Weights of a small transformer language model.
Architecture: LayerNorm before each block, learned positions, biases, capped logits.
MLP neurons of a small language model. Each row is named by its layer, matrix (down: output weights) and neuron, and shows model dimensions 0-127. Each number is 128 + 24 x the weight over its row's rms, rounded and kept within 0 to 255. Numbers have three digits each.
A block is one neuron, or neurons of one layer that tend to fire together. After each block is what it responds to, as a language model described it from the Wikipedia text at the highest values.

L4.down122:106089136143114141094140148082157150143100122093091111103106112116140138125143150103131112150119085182112102162102139136117095151176130139113140167112109093111111134142107136148096149141085135117133190161130081154124132141161131140117122124095125146129131114097175150167096158128147121098130151096095146156125105121078135096134131119097133140116142147060159129150139131147107130169130
L4.down145:121140166121148109139126109111150115099120134120122135118133137107134118124156130096126104139104101129131110110105120128156139121106095115136101102131166102120126151105156152138128109110160120143125076124128115108112132114171115119123112122143147119104141117136122075137124110162124099131145128113131098102117154134110163112122110149133183140150123138162140122110109162128119122110135
L4.down426:089116161110141132107112159165126102134121175127176157115125123114112106131105095137137142163157133101113105123140110127108121090124111029139196128153181145189145118118130161077114175158176141100097099150168098154116101093140124123100148123133138142147083117119115130115160113087139122114162109143135118146118184133103120077142114141142111129143111107121157153152112128152142097138111
L4.down701:153103151123068123146132134140121133159127119131142147102115159105152113138170134132147075129163149093166149125139172159130120160108128121116115167120177093104139127120132186103116136118162098162105072123130122089134129144122102164151167146089150099104124133152085125181129116125122124142109119136098121120139134118108113078096155125151208157129126157151107138135132131122177155069135
L4.down970:124100134161098101074114079089124114151144106115123171127134141099120135122108148133110119194140136133148131114148115092148130144129149098116125137128122139136173125120136146139126140137171131117138097114150162128108114147141117195097135156141134144150123136158145107152127159123126124103138121120098128151125154052136139092142093123148121153166145132084141133073131106149101194104114
L4.down1234:135145122110132118150163113115100105172123120111117136091144140109154108111078107097098108144132121121074165143098131145118114138116132131104124151134114154096123121128187148182144111177138156110127131132139091127195109149118157112108135110103136144186149144148135101099086125110135168126108103133134125146163140127133168075113135085155132119109144103141128088113121120122150167157182
L4.down1494:112145135137118141146152136154133116148090103123124108155119142123115109128101131092084113130134131150138117160130096136109138131146152147133118163102139117158149147151160169160150155127124086125140124101134082143128144119134191157096114131103139096127147105101104125104097120140103118162132139131140112102135137169156106100143129133100136186111124139150152191158147126157149144116134
L4.down1535:123112127110108114106123140184124135143130142121134063128101097092139098101109121127134101156147130160097128129147131124107150108159125120109141153085124163156151107130088150110088161148143155064102125123152097132126125099140110122099130146123126133104131119134135136143176103138109171097144167116128150123084144166155115101166096117153150092145094121149124157169120122143165107132149
Responds to: Words that introduce a biographical fact such as education, post or career: "professor of", "educated at", "attended", and infobox/section labels like "International career", "Spouse", "Awards".

L4.down371:117151155127116137115135156100109139125110084135130101154129102133133105122168126148095088103138130105075147150157115150143152125107135212160086160100144096156173102151087097119168132103123124136115159118142122111144099112158126144126107183145114144115131126088152132143080107113158133142075136161122148198139118144170143184110166152148157130149136153108111114131140105178141141105137
L4.down491:164108078110152126170081161130131153113101133114134135119138093142060163106146173123067108152109138139128065118074102105130125116111082126158124135147150116108098126146139140115092151152128094100154120129116146137124086049129108135175108099150161131116140128135113125107133145144103146141158134115159134082129156169143096100103116139130110134124129148167142154147137160120154102174130
L4.down511:170085132110105107157075148148123190114143167090175093181137146155121163110115098105097156129174159118132120111103102071109142090120125156154134125094066095100158157123130160125121078165105135117119144133116150094109090100112107110112135132166112162123093169120120114150171090128110133172116151121136112142151111133140136112142156153141084142160109134093136099112182186172133116087143
L4.down602:141115098129125138147126115117121141155146153128117143139088149114122143122108111149114110136125167116131093096119100111121114106090108108131139122101126142141128157115108138123112096146133149104147134128129180145093088160151143139152134134115142106138117188150134161105168107145115127098158099169130128165131121138094100139125147129145149130155111126130131124111141143161094134166134
L4.down609:125156096118131127170114131131143146121150151076139106153140134096113160127130117116126092109094166128166120089085130091162136097162102159117129115069109113118103126137134144133122113106132171089138131127102148135083123067131125127172139126114174103114121101113126116143159114143112154132120186083137148135144188143114110123114122135174084119180133111140143122159146110135085142192154
L4.down1013:162105113125127115154081150143096185128180157101151086169130167165171164073135136093111104114154158130186136111100075077131110082101124147162117132100108120084105168131107149110104071139122130086137120124109128135113125131132137132143156124140089134125107158129105092113171100105148139135124164107155120154129163174118128121145141109156105167126116119124114101135153139163129131136156
L4.down1089:129119143140120161122126137116085179120127112147124088098104093167106133133167174167117098120143117076171158131122141123101140135139138106136112122147119080072115138125156081177107096146097132098105148134140134164140108127112097112143098125122104102087129115081164111144143138149182143118119103105137104112155139177129089164139140131107168137120161123147108125161102137114150136155147
L4.down1458:136152116156154081133124126120093143112116124115145119132169127098146106090169129106031128137133143163152102111141069113117141164103160146116120157121119100083152152086100140115144088133142115152126120098104142168151117103113150121194117153098112126151143108157124125145164136150114109131142151131155138139095146185139110137125125152146116120121137143151112141153090144165153140147110
Responds to: Plural suffix pieces completing a noun, often after "these", "many" or "numerous", such as pot-ters, sn-akes, veh-icles, box-es, guit-ars.

L4.down54:141141163122148118130107100111179117157103081088096093153152128145165088156118112113116117136134083132119115119140141141133103094139076122163074150113098108120151099143135108128169140163131125194129144147136142166097114139155118144189116130162198127139136181170096143124145135103119124120095107158149121128094120096173118165143148180132096122140117124120145147113122135106141156137146
L4.down239:091114133134168101175115135130089124141139133134072141120134128134132129114102100128101114170129133155188115153130142154120131122131131130138117116146118095156094145141140155138100194129169166185143136115146135152159130105154115105085155140141136137135159144103096150116102141098111128119110095114156100168125143084128102085161115137124080118137092112084119135120121104107151118118121
L4.down291:111121109168137117176093117148122134097155124163095162146168154120160131150125150122105160139081145156166143156130123162165142104113137162164130159132103119092102142150104120101124139145121127155138146089182135135108121171115137139129067148151149106116171177101096172085111135050118125074119126134114121159121112124159128133142127101155106112175107093117135146114153100098118144122125
L4.down441:181119158128114122139079175166121117095168141160156112187137105146159137136130136111143124105150179150117113116134139101126145118108118108114161154151148176111089093125148118105178106158119132174138146116160120129106109154107148077163125108109124133130126135117113164126141133116144148112124116150115125144108163104172107084127110131115127117138109120144099089136111109140119155140107
L4.down996:131118130147108162159070119095116103150115141119131147153174121139099125134117110154126160096138122098091088161107121133090100075138134115160136146155122128143113160142138094163153135136117139182124142091105080160125117114164139170124146168163113143111117173168111131134123115056149141111157070121126128119113159141150095119110139121100125107141127112111146124128160091103135149156118
L4.down1127:138145127130119099124124142089131167119103103132086139096127135129173108135126117097161160134083165126104123142149179139170126107101169091099131137134142121131130107167124119144151093134141118138118115139207107120150145173143129143095095124110157099134135083146151142111105137093149126084123134133101125155128089099151133093125148119119147148148132130133142120109146127121160137115148
L4.down1138:134151131136144142147103123122112151100136165156147151120157122141140104123113116155108096118138164149149098143146119096157162134126094162149117154099160101125126135131174124147135157135133132169131154101153124136144116157108116098134121098142096134100154205122132195136150131113134154060111132161084110185091136120138115113139125143105090113125140151110141126104120134156178134093140
L4.down1238:117154082116118120166098117097175133112127104121072143141154127101123134106164165116116155110133106119169172171147162152156153136141147163148153129135085130142128142168092115109084141147122139132132094107104084153113132150114194163119087168091137122096185151112099117117101128074130128108123129122180109117102136147140146094111125089131096125152132124144096140115165169130141094149103
Responds to: Newline tokens right after a wikitext table row ending in a pipe or after a section heading like ==Career== or ===Second leg===.

L2.down356:167135094131112125131100159089131146133131108096116119137106090143135135182105148140098125182150109063164112133113142078147111129118085123160145145135087132135132116126096132126114131097142162085164147093176120153144103107127131144149157142108108121136119184173126131120131119142142144119123137135145130164144112152129123143140128162121152123159128124166099112165136144126133116145094
L2.down410:165147120111098144113142165105124102140133150138095125112138101068125129114138144138134108123113112159149113146103143118141053123148096136151117103108096107128144159146158143088113106131117166113117099141135195139105109120193159148091105114134129137108127082120110098171127125128173138133151135100133108143110145118141177136131144112130172131116127136133150119129105130139161102155140
L2.down537:083144111120120100138127129137177136118142110154106137095155130137120146172125141155120146116176126088163127101098134112136122134143147145130101115163139143118117156079141125109144092126093109113156137087093132117120121108186137110142152128133135132111112110113165181115151115129101179141129126150097145131138139119086134115079118107154147134120157129192168090115103078122145107125134
L2.down843:150138121120125115140107166147102120109088133104131064120112145145122150110125131120088079118110144122186125087092149147193117096137142117126152124103089087082084111152149158157108146140107137165159148115140136127125127144167107121144098098153142115121171147153123056108127126116111135144103147131117142112128150157115098097093138117150175184151121113126159128141088119109166141189176
L2.down1069:169110155131129115102123121135150148125141147157133115081107198069158164120127111117112113140094172183153139087135105128164139128144117098122135096181140124136127119106087117102112145153131110104142115141156118148149100135128141111134101136144113122165149147182127148153158150141129186150148132098134162153160138152174129115159129090139112152105116081132090154142117090107164124124121
L2.down1256:121091098131126152121119164122172139139132114139110114080127117140118140125114151110133108108131168119136121090129152124125131113186154120119107094128080162076143119126123132138092168127148180136126122160118138162144142102133109094162114119114104117135100114153121139165145139129162200125132111119142147143140152137129106109135124148113129163169117103116117119136145089131130101131146
L2.down1331:157092117130106110131108132112133127128170154122149111158131142122115107157123118125095126107117144132134091127118125079137076073151098131125122126083079175146114142126103128127102100128144172119128126119166151131149122184156108117143158103126130115128118114160119155170184114094151179082132153151147118137121163149151126112124092140160078122149124118173106089116122119155112106160162
L2.down1458:161121110119117137119115122103169150081151129154099132086127170151138161087112088118155130133123114084147169107143140132127094124132139136170123139154159125108152081121126119096178146111136113099112118151193158131126139143098097114117116083115141132180116115110142142116125139151145150085092107152117141136109165149158090155118160133136143162114141126154108154069146153109164149147111
Responds to: Final subword pieces that end a word split into several tokens, mostly plural endings like bo-ats, weap-ons, rank-ings, atroc-ities, often before punctuation or "and".

L5.down368:106116161094129117142156095121103152148081132128113141157117132095145158134133138088112120099116162140163148107151169127126134157129146129131133091114135160150137158155100152160095095083083133197141119084138090099143156137114161152109102109142090109147134116156141131142111166169117101109137106135075154099134103110117107109156154141109138145129136102094128103071130150094078118127123
Responds to: Single capital letters split off as a word's first piece at line or paragraph starts, after headings, quotes, parentheses or slashes, e.g. M|aurice, D|ecember, C|laudio.

L4.down415:152159149085145121107151123167128121151139154115119120160190077136125097135155152124099152124131118105108144129080136135117118137131069156113103167123150136112168105150114100113132120068120128139149133147114122138117107106151100167094135123163162108132136137092087124140077121116144139145157135106123138158119090089120123144138100112110144079105103122091115128133178130130124179128130
L4.down498:123120126095130074137154112123142165180113137074132083113137062135149149137137116123145131110112181122127155156125117112128148132116080171090125103121127159158151106152159160163155157084153153127128157105124122120108140148126134109134101122104163070124101130134151134109094088134117119184101157117129131121125109088116126128069121127126105156121124127095121141136157129157084142136130
L4.down645:128159108145092102121113154145124140118145144116115107097186138120171164149072170098085140130135122114084118158161105133138138139134100173131145114086103111119124130177126143125137143142124142172123144086147156153154137120126123106099131121110147147127106103108126117130110132142124095152131162134160168147127142133107170134151137080100152097106129093133103113157180114171165114131147
L4.down796:150110163113148150134129189120079125156099114127111133144130093125117142101111163071158120147134123132107146100125107131124132107143150125156111120099100105136194147161112138147100137122092105139130124118149098119098115133139108111151096118143133100133147116098097135109142117139072125156092133151144112088131156131144153112105109088131123180128108143104156104122149114108122078166128
L4.down1082:167065113101140128111127168132131147153138116126116114179166104134131123116138170143128177096104134138119143137146128124138133152127103137110083149114137153145142161138074157090182146104152121125162097122132114097159119117148140103145118079145117123124165143128104119121101113126101164128140105088145117126125131130142147146106089083114124135156077151118182149114145117121132133129139
L4.down1268:093152098116205114173127161125121111145148156088160101127141094126116143098161166098120116149095113114120158131177106114132088100149102114110125176145125121099144109182134112115180109132117082096157157088152138121142114136207106112137116088171153125150109100089144094111151120119118140117109101113095087138135105121147154135134146141149110133123073150114200158148154165157113144130151
L4.down1435:133079172123148118094166112135142162155155100130109099100135097137132202145135165114121136133126139073142142131104139121139154117098165154145125110138135120136140124134098156169132126146154048164128159081105105117125113133101135127144155136132111130140161162108163117138147119134119137133104114152167093118110068125093158159153122092179135137129134152131156167106133132124064128141142
L4.down1516:138128099146174105072134129126162167123119134158123109163141138115132110122107130135130150116105114133132082095162135095135156143121085157084117164129149131107131147144137148130121139087090102129107119117125085107164099111125109146125095119104131101138125122147131109116128122125099155183110101087163144119127118120119138157113119113170143139140162138135140145119136140152106102133142
Responds to: Tokens that are a lone D or d opening a word, often fused with preceding punctuation, such as D|aewoo, D|iscovery, self-d|etermination.

L2.down522:137150155164123134104132107119150115106137079103147149117117132143149162139144179131135156122147096146091173137118132098116113165129104128123158122095139105111112137149117172132113125127122141140169144116096116102165144117122141107161110118124107077100125116134114124150132177142103127182112145145116195115139130116099135177109121159110111139115138153121136101152121146105029138098127
L2.down717:187130094119127148124119143137130125131123132125111134168100149113103151129087119113060163129104139138141125124137139123129112113101154068146085109134112098146105076167142133139122174149092173055179131107144210105125122138128090148133161125110120071129148135074123077142134123115143148132124121126141111159105149130116124143126127112136120157113111111139160163111100139081077140140144
L2.down732:104105111119127120126124131147109116152137103173097140128111154091129136140093136113082133113082156176145111110183200120167105113100153141104100131129143105149104066155119121152128160104121157074145112127075171119122102121095129136120176108106142096089139064075121087179095103087123148109102126124101140160104149155108114146088110109146139182127114134156128126133111165124132170154142
L2.down808:135152150159140113132154152140130153137095145133129126134096140123156169115122148128092143139092129128146142100143136134139134139109146130114110091099143130115119088138133141129096134101104161086209146133152134097147160123109133108154156119111102106116138095089122104150086146114154155129105163102119145087133110110127094179121112113105098148090107124152120109138109162140072152174095
L2.down904:127133139141138089106145124107115126115120134105149099156093150137133183118119161146078141120112133146094148106135131135079127133111148120139094110122125131096124107141112127152108111105137157142202168152140105103148139133131121132154120127154103081101101112110131110142125171135138152180099149122095166118129149074108111161109093137129084138049094136165126103132111144107034127154104
L2.down1082:129151136093127117112165133153123141170133135134133154143107148125133156087101123107094150140116128127113127108130113134121129137108136134142073120130140117105117081152140153161095145132120145072224138119119134103142141148130124133127174095095108104097147115094124096170116123104109150131122135121099138130125110110115110175106051121088088164062112126165121125141107162137114146146100
L2.down1204:153112088080137120138126116117141128122110136115117150160115120092100138182136135122106139118122134139162115130130146125128128137128148108125130157138131111162098091141141116175125123121153166108168126110183141116129129122122114118131162110132102090152123150067123135125127124131138122140099115129099117117100148123105132115118114130116118141122103125137133126148097154110019149158138
L2.down1497:194130118162132124101135171153153162162101158137093137149142099081107119117122179146117177126121120082092141124090076081126138147166108119152138109132159130123115117172143129106134145117078149155106123098125135110140145123150112130149173094083075103136135073069122123135100099110119171127072132131157104084097093095116105116122100118089084128118128153126178145129126120112142116097126
Responds to: Newline tokens ending rows or items in tables, bulleted infobox lists and headings, e.g. after a "Following station |" cell or "Country: Canada"; weaker on sentence-final periods.

L2.down42:172104143129137127125124140125137145107121146136131142153125164069106117131111136174136136155091088164128136124097205118156120121113128177158121136164146129116154082107100147098141110121113147112125133165110120108140145109165146132171093118142150121111091169068144149140105139141154139107175126142123153099128135115119119188136085119135130078123143179129167131126125134116162121224141
L2.down118:118121144132140167145134120145096149138060146106128138198112139151148144114116099094115113135124107053132133100066146123031161132113115142159071138119138123116110126123120133169134092115119098163140134149122137108113137128072152156128140136118121121115141100100139157093102138159130135133097116146123189060126146114147076141093140127143108153138096111100142123148130149158085159127119
L2.down444:165100137124121114134124095107116111158076113118136146111143142131124158138158176085142154178135120112105092129151103093130154194067148112139112157144147151131137149118135112115156143119128096123119140125120156150130145137118105165144143129139124110108124153124114141171099121174101082126101145166116144119142167144097183070130143119107114120135104089150155155140104116100144155082150
L2.down486:108097124125131134132108126135127123125093121116129149156096165113128132096117127119116129160142089085114111139101182139075115127109135160160107153158143121108142133114124136110135087128091109076127167166153133105144175105087116111129175108117113124057113136091122146145126131120148113095115121150174131080174125100134091112115095123170117100121134135154145137137108118131108143154156
L2.down708:147141135137119152129088081092194119119101085168067128124123084148131117137172092068132129134120109098107165116106122119150126096155122154114109153186157138153146082127125113105161140136150138119109118125158132149126121109097110147095156136137123129149124133130131156137164119104154145118090120122101170134142075138113154144098130124151130133126131108082152127124099117112209077147132
L2.down862:137166120112138135139128141102110142118102085088139141125102145118117125113163131131155112118137150105130126144107175148113114136146113121147133125123145184123132113165150077111153157168110107105132098126121097191138133123099128130085135148157136142119131121076153156124149121141114116131124124187132121116115124103131151168143175163119147057118123153126130161123117113107165174127066
L2.down1202:129137131135146120149143090120160154153158136128083090149148158108149135148173113123091129149135119109117136102134110107112171107140127129188086154186145112117094107091096128110118094133119084163131072138146169117142118107106083139121099133171117137085137137086086133171126113142109157108104131185110144122114122149150108170102140151137129146142138097133146081144136132116135143112094
L2.down1435:151091123131145133141145176120144134115140148103080115159115135166133147145104127145110144128142150124161115167140106128128078094095150121145106180130141089079163145148089154139120139109118094145147104120135111080107153159148129103141125108087114144138110185094106129144142097136090122132127131113135129116171121135094116125088094109117085138115142132105124114103139102145117132153149
Responds to: Stock phrases and structural markers in Wikipedia articles, mainly "was born" and "Early life" opening biographies, plus "(born", headings, table rows, "Website:" and "th" fragments.

L2.down7:143135183133112106149116143103091112148123099097130070132161131135115134140129109107132103132092106161131130128149126138169141114131134145109062147177167137139116133129089100102122094162158136138139156143116171140111129133141129153159158082111136103099119125112113156116159132095149111112130133151152118120155097106172104097065092120158164132139127125129124117130103139124129164140125
L2.down132:116147135135122098146121147176165137162117095107139109148128102099112137112127141128111120164121101123130113139150076113158148159126098137155144129151170114176125138146113173109128162108136128126118145173077150124118103130131138162106118153118187123122152148081123101188138125114133134106117136155167102182130138133132129143112091134145142120146118145120131149132137113134156138181100
L2.down815:089149116117148082118107121130113162137164172141109128148125128134128130105103130156086143150082110129158127125137093122107162127103136121112101113153107134103147111091129156132128147146169133099148088162109119117104141124147133132116164120129151114141142124093090113086172134172133106112137124076121134086118146143145136122133108121086140141140145145103119112135131141124175166153123
L2.down837:164157132114109166122125157125152123138118138123136115134118155147152129147113131092108128133086095123142154109158152117146080109123134163118109129117083118131133177082098066110141119126115110143137100109135146155110152113106110143184160129135126110137114100131141109109084132104126126110153123130192128140100144136145136103130105116079139074141096159114120159136159129148144172181136
L2.down918:158117112110146077126124108144142131134119153151142098147110153103150122127100108169091147129104139106111129187151158182128152124121121102083126101154157106154101070146124143135156101151128154128132110124123164154091123104136089104149170113156146135146118128147119154156085124142115142099132091120149109120127183100180115096166192128144140094124138171154160163139119146126191073144140
L2.down993:175131118113147129134110171096122175130072157150099112140141134084133132141141111126113149162102159189102144105127131122123119138107112192110099149120101163121114147176148101106125147103139146137148124090145174176143113147102132114120097122115140086175160121111146138114094112145102141114083112111116155138128113113163130133094101135134167121108107127105113135132157133169113142126153
L2.down1279:170102110200101130109123141093113108134171125133158101146102139156126138109087127110130136118124124136155133141097139097130114152077140124130149127136166119147116118163118103135131111094137127143138129074133132131107118128137105126124100150136128118082123105141129108169069122143171168110125126136100157148142101137113177132138146133146138113135131111143118139136161121148055104163151
L2.down1327:139121078117118109098098145157178146134091179092131131145147167108133117170092136127146148182121123108120116100143079128152126142088156104089092116131131146183132140190132117107154142174131111110109128142115097120121134143150108187123153124146148102106188133098135142113117143134109169088094153091157132113121112118153109111119124123133123136125113087142162179157128149142086159153146
Responds to: Lone capital-letter pieces beginning headings (==Description, ==Design) or inside caps words (NYPD, UKIP), plus unit tokens km, cm, mi.

L5.down383:155150135136106128116121188161121161142102121114153077116127130146127177118162153062158105143133131161151134088100141109143130155158150132133095079139110139105105165122095138108067118139108116048094110129142101132156131109142079148158131119099147155106123141122103157132133114143096128174115134121150171161174177151130093150115111136169160173124125109130121128156116120145155124148152
Responds to: Final plural suffix pieces that complete a noun naming a group (ors, ations, ons, ts, ers), plus plural pronouns referring back to it, such as They and , which.